Weights of a small transformer language model.
Architecture: RMSNorm before each block, rotary positions, no biases in attention or MLP, untied embeddings.
Training: a variant of Muon for these matrices, 877M tokens, 6689 steps.
MLP neurons of a small language model. Each row is named by its layer, matrix (gate and up: input weights; down: output weights) and neuron, and shows model dimensions 192-287. Each number is 200 + 20 x the weight over its row's rms, rounded and kept within 0 to 999. A neuron's up and down rows have the sign that makes its largest values positive.
After each neuron's rows, "fires on" lists the tokens most often at its 100 highest values on Wikipedia text that the model never trained on.

L4.gate209,190,188,209,172,172,191,219,195,221,215,167,219,192,218,203,210,216,202,216,209,223,186,188,167,172,218,177,170,226,173,204,216,171,178,234,205,205,184,198,204,191,183,198,214,211,229,186,184,208,239,207,204,185,164,175,194,189,189,233,167,208,221,224,232,205,212,213,160,199,164,219,207,194,193,196,150,175,213,212,198,217,176,198,209,181,222,193,198,167,155,233,197,191,225,190,188
L4.up209,164,197,193,188,202,193,168,216,215,207,202,189,181,211,178,248,172,209,176,219,167,154,191,212,226,203,168,175,196,202,203,212,191,203,202,198,230,204,163,215,183,216,225,239,210,185,193,222,194,202,193,209,192,177,225,217,216,184,230,232,197,197,222,204,189,217,201,193,212,226,214,195,177,260,188,203,206,196,176,214,200,219,221,237,157,216,231,203,215,163,226,181,148,189,214,203
L4.down209,201,194,183,186,177,157,163,198,198,190,213,179,194,219,177,211,194,195,223,193,181,202,200,182,182,213,183,176,218,169,269,187,239,221,193,184,215,184,210,164,198,208,234,193,187,206,206,163,216,168,204,180,182,209,179,202,204,208,211,168,166,207,215,197,234,205,206,190,208,211,199,244,217,160,193,158,190,234,202,189,194,208,181,213,177,212,226,236,214,211,223,212,225,203,209,196
fires on: " to", "'", " being", " later", " eventually", " Football"

L6.gate727,208,215,243,200,209,192,220,209,237,199,198,175,217,194,203,196,192,232,197,239,198,234,239,205,202,204,230,162,208,193,149,200,224,193,187,207,189,187,189,210,226,173,204,198,226,170,231,211,194,214,191,204,182,175,213,191,204,212,205,214,207,177,168,216,207,209,209,198,200,228,200,232,188,189,216,184,216,158,185,179,171,157,217,177,189,216,201,213,191,224,173,202,202,201,180,180
L6.up727,241,205,195,186,191,183,217,216,169,188,190,240,193,212,204,237,215,192,226,203,229,203,177,165,222,256,221,194,219,184,202,189,215,213,193,146,237,211,198,210,240,182,243,206,205,226,202,170,194,203,216,203,180,201,224,236,187,199,169,203,203,221,192,161,156,204,210,209,215,169,174,227,206,209,197,197,213,210,252,170,206,196,240,204,213,215,178,208,183,198,190,195,181,215,169,204
L6.down727,190,228,220,217,212,233,238,212,211,195,236,221,201,221,234,213,208,202,214,220,215,187,207,241,177,213,196,192,216,205,178,208,209,181,195,171,218,216,167,172,176,225,220,184,195,201,230,177,172,216,205,200,210,185,243,231,184,253,185,228,225,223,177,192,211,158,189,174,197,204,208,200,224,199,186,199,246,200,249,162,203,253,161,184,181,176,222,209,200,192,189,155,180,194,196,199
fires on: " cl", " b", " Cl", " r", " c"

L6.gate80,184,195,192,146,221,213,171,218,203,155,229,195,204,162,183,196,197,206,188,191,190,162,195,213,215,228,210,191,197,202,191,213,179,214,216,217,203,199,201,220,189,176,199,217,194,169,197,206,237,214,172,219,175,193,201,206,219,197,194,191,202,170,216,204,188,223,187,168,200,197,190,176,189,190,225,180,204,160,195,217,214,228,186,181,204,232,212,224,207,204,199,190,217,174,224,224
L6.up80,194,174,211,156,185,205,199,233,225,135,200,186,176,210,189,169,193,184,230,197,181,196,213,229,195,151,256,225,191,205,211,210,172,179,212,226,191,227,247,162,193,198,195,230,198,194,178,221,203,205,206,174,216,171,226,188,211,182,212,218,205,226,207,192,184,195,184,191,205,175,192,201,191,199,189,189,188,191,231,159,201,167,203,177,209,220,172,218,206,192,215,175,223,199,195,185
L6.down80,170,165,218,195,200,206,192,218,171,189,230,163,156,193,177,187,202,228,197,216,204,205,183,210,209,207,201,248,181,222,183,212,158,252,202,199,199,200,188,211,200,186,219,193,192,222,213,219,174,196,212,203,223,185,158,162,208,185,209,139,212,197,194,176,258,211,189,206,170,216,190,224,248,227,194,182,178,171,194,222,194,209,210,199,192,192,196,175,209,214,197,205,188,184,208,194
fires on: "–", "|---|---|---|---|---|---|", " |", " (", " C"

L4.gate297,201,185,241,174,222,232,210,189,193,185,194,201,233,226,169,191,214,205,234,188,225,191,188,181,185,210,239,205,185,188,223,186,191,201,201,207,176,248,205,202,220,203,224,221,175,218,181,203,189,211,186,189,216,171,174,221,227,213,192,198,198,205,185,188,211,219,188,184,171,163,195,168,187,163,189,208,217,209,181,233,221,201,204,212,183,215,234,174,225,206,190,230,232,224,225,227
L4.up297,226,204,191,179,216,203,177,211,219,222,195,218,214,216,181,223,185,182,184,230,209,197,212,182,186,191,173,185,233,189,175,231,182,202,203,208,217,168,156,200,213,189,175,236,208,201,224,224,185,190,203,226,218,134,177,193,174,220,236,221,202,239,217,155,206,185,199,199,185,204,226,198,251,208,219,185,181,185,162,214,210,215,212,232,181,196,201,191,210,243,142,172,211,203,210,186
L4.down297,171,176,175,219,198,173,204,222,170,147,200,192,228,225,161,149,205,193,156,190,205,218,195,190,225,189,199,199,213,184,177,199,194,177,208,218,197,199,207,187,193,176,202,184,211,218,175,230,213,175,200,201,185,208,193,191,195,208,158,196,189,211,201,190,233,192,204,208,227,183,190,215,196,180,219,218,248,217,254,207,198,159,218,192,198,202,195,203,167,238,186,193,208,198,187,213
fires on: " in", " where", " with", ",", " ."

L6.gate867,194,194,209,196,211,218,199,210,191,198,228,202,183,188,207,200,194,222,222,164,208,194,171,180,208,184,214,187,234,217,213,173,216,144,200,192,188,206,185,193,186,215,203,186,238,217,213,206,193,171,208,171,156,200,214,229,179,203,187,169,187,196,191,178,201,196,174,187,192,217,188,200,188,166,181,193,180,199,173,210,193,189,180,172,200,204,165,187,203,177,167,206,204,174,199,221
L6.up867,219,167,181,177,198,199,228,222,199,180,250,194,206,171,222,194,203,207,215,242,195,217,178,209,225,220,224,211,192,211,209,204,223,153,157,160,205,210,192,192,175,152,201,202,198,177,169,212,205,189,213,205,184,210,217,201,160,189,249,213,183,222,189,188,211,171,197,141,217,183,194,194,212,223,221,194,222,179,237,190,212,174,206,198,213,207,222,196,223,192,179,196,191,194,198,204
L6.down867,185,212,204,199,148,177,205,199,214,206,223,207,195,211,236,219,209,231,196,202,185,210,232,235,209,204,210,227,205,202,163,176,185,219,191,207,175,213,195,186,175,198,231,206,170,187,195,187,212,246,191,219,245,189,186,209,209,211,242,192,200,195,215,160,197,198,221,230,184,206,253,216,202,207,194,198,168,176,174,183,176,210,175,156,181,192,181,207,235,190,208,194,225,203,211,180
fires on: " c", " C"

L4.gate1168,187,200,175,194,197,176,191,216,163,210,222,223,244,185,187,221,195,215,172,218,197,196,201,218,200,232,192,192,203,202,253,228,157,202,214,179,198,164,199,213,199,189,189,197,187,216,188,185,208,209,204,203,236,171,177,190,215,190,239,211,219,208,235,244,196,175,201,207,192,204,196,239,207,191,209,200,212,234,212,201,203,205,213,201,194,163,236,196,183,196,214,201,189,199,215,165
L4.up1168,216,175,191,162,224,191,177,203,220,219,213,211,226,172,203,205,191,166,202,229,192,175,202,167,190,230,200,193,181,200,189,160,224,225,162,189,204,167,197,193,216,198,182,181,228,212,185,193,175,189,197,202,187,207,177,214,232,190,203,179,174,192,217,210,210,213,192,195,224,171,171,196,227,214,209,207,199,208,187,227,214,219,223,215,197,211,182,195,221,218,222,179,213,197,197,184
L4.down1168,217,206,207,191,172,162,229,234,220,191,221,164,174,161,184,191,180,199,217,187,193,231,184,169,216,199,177,187,218,153,199,173,192,172,199,176,200,221,217,160,183,191,226,141,201,200,188,222,191,223,194,200,204,172,211,189,191,178,223,191,175,184,177,203,191,180,215,230,222,204,201,210,212,199,214,181,196,202,201,193,181,220,203,184,207,198,175,219,194,219,164,183,201,213,209,199
fires on: ",", " to", "—"

L4.gate1225,195,228,180,218,207,188,196,197,207,186,227,192,186,186,215,222,203,258,227,227,198,197,197,213,194,205,204,211,193,230,206,174,240,157,193,177,170,212,177,223,170,204,227,218,213,225,199,173,214,203,205,229,229,202,201,257,236,183,199,195,183,225,193,209,219,205,243,179,213,203,210,237,198,204,221,191,200,213,207,221,181,206,212,184,216,194,195,237,182,171,207,203,181,196,192,208
L4.up1225,180,186,216,224,171,199,212,173,204,202,210,209,190,161,214,224,246,229,225,237,214,193,214,185,190,220,195,214,176,175,180,202,211,197,146,193,218,202,191,220,192,213,236,188,222,188,190,172,256,208,212,213,214,221,199,234,209,190,218,203,185,189,189,215,229,216,200,218,194,228,212,218,192,184,176,218,242,214,210,215,161,205,175,162,221,219,180,203,209,209,205,166,210,220,190,214
L4.down1225,215,219,207,179,183,223,242,161,232,216,209,208,198,201,168,215,180,226,218,188,191,209,235,215,195,191,202,188,184,173,225,171,217,187,186,179,174,228,215,195,207,197,196,193,226,171,204,173,211,214,208,165,215,222,203,208,203,219,191,205,203,189,189,191,223,180,188,218,204,170,178,195,176,215,216,191,176,228,209,218,194,207,186,207,201,181,204,227,230,205,249,248,201,191,171,213
fires on: ":", "|", " in", " on", " to", " ("

L4.gate1180,192,187,184,216,188,219,161,175,196,212,203,199,200,220,190,164,184,210,182,201,198,191,217,200,200,220,197,214,217,220,177,220,195,218,206,217,220,213,213,183,205,218,237,184,215,208,248,211,197,173,234,179,221,191,183,226,198,170,199,208,170,206,199,234,205,211,217,194,190,165,198,211,168,187,193,172,208,241,177,191,168,226,192,195,185,197,237,181,177,212,207,224,198,206,190,198
L4.up1180,200,198,180,199,202,208,166,231,202,180,176,210,202,203,229,170,210,210,188,206,199,178,210,176,195,194,171,219,202,208,176,239,218,213,194,257,184,196,179,180,214,199,156,219,216,187,215,224,190,186,197,204,223,154,184,233,197,208,205,171,184,183,208,206,199,196,217,216,189,214,197,189,178,217,184,230,223,219,205,196,200,202,188,191,208,226,248,182,229,196,161,206,172,200,179,179
L4.down1180,221,181,203,171,196,227,185,208,194,186,206,183,186,208,158,213,202,193,206,224,208,181,187,244,217,218,199,187,225,196,186,183,174,207,205,178,219,182,208,185,195,223,218,206,216,225,209,184,187,192,198,238,188,211,209,199,219,156,194,213,182,213,192,183,216,204,182,248,188,203,208,213,200,208,198,216,237,206,192,201,207,214,192,197,153,200,203,201,169,205,215,214,184,211,190,208
fires on: ",", " in", " on", " as"

L4.gate1038,197,173,207,206,209,210,221,195,203,212,191,218,189,227,226,199,194,196,223,224,168,204,205,164,173,175,209,203,169,196,196,193,199,223,193,173,174,172,223,241,230,201,180,200,208,222,185,207,171,189,198,182,207,209,237,229,217,206,207,228,203,201,187,168,203,175,226,212,188,202,213,215,205,203,221,193,212,171,213,192,169,206,184,238,172,239,229,217,197,157,158,232,216,216,154,166
L4.up1038,214,208,225,201,204,191,190,189,216,203,179,190,214,185,189,210,189,207,208,235,223,194,192,186,185,192,176,178,209,199,217,200,208,227,183,187,188,199,190,231,194,205,200,178,203,148,184,161,231,200,223,265,209,187,177,225,226,209,162,240,215,177,229,182,173,185,187,179,221,197,222,217,199,162,198,193,215,205,211,162,189,225,211,195,201,225,189,197,165,196,213,209,194,183,181,191
L4.down1038,215,222,200,199,160,198,202,208,207,174,188,218,201,215,224,216,181,197,192,178,183,158,216,205,192,236,172,181,200,170,166,216,187,204,196,176,190,176,203,198,186,175,197,201,221,213,186,159,227,195,213,214,219,242,206,219,224,201,162,197,202,204,225,219,151,185,210,208,167,198,229,213,187,203,183,189,224,242,198,225,204,190,195,215,212,182,178,153,206,202,223,233,208,235,158,196
fires on: "\n", " to", " where", ",", " in"

L4.gate1175,177,159,185,175,202,222,208,196,183,201,134,199,210,194,212,188,219,201,188,208,170,197,200,185,235,180,166,186,215,195,214,236,147,171,225,230,189,202,210,203,203,211,198,219,202,241,195,216,191,182,207,202,216,220,227,239,212,183,201,205,199,209,214,206,158,190,209,174,182,194,209,176,211,211,184,209,186,203,210,171,200,233,181,196,229,185,248,228,203,217,221,217,210,200,181,189
L4.up1175,176,181,191,216,226,214,202,192,200,180,178,210,219,213,220,210,217,193,171,212,164,209,165,195,226,212,179,217,205,208,160,219,186,204,192,248,180,203,213,225,194,234,200,209,234,230,184,230,206,227,217,203,215,220,216,200,169,175,166,258,192,206,205,190,211,193,198,193,197,233,231,177,215,240,172,229,210,199,187,203,244,202,165,220,190,206,194,189,204,198,213,214,235,203,227,182
L4.down1175,205,176,191,191,205,200,191,193,186,197,223,212,209,228,216,218,221,221,221,210,184,195,205,217,186,256,184,231,208,224,218,203,202,219,230,185,249,188,171,198,234,209,216,191,204,214,225,214,156,182,198,187,181,196,178,204,253,246,196,192,173,185,211,216,182,221,204,171,227,226,166,202,221,198,169,203,199,192,205,187,226,166,195,185,181,183,189,180,195,193,195,198,198,212,168,199
fires on: ",", "\n", "-", ";", " as"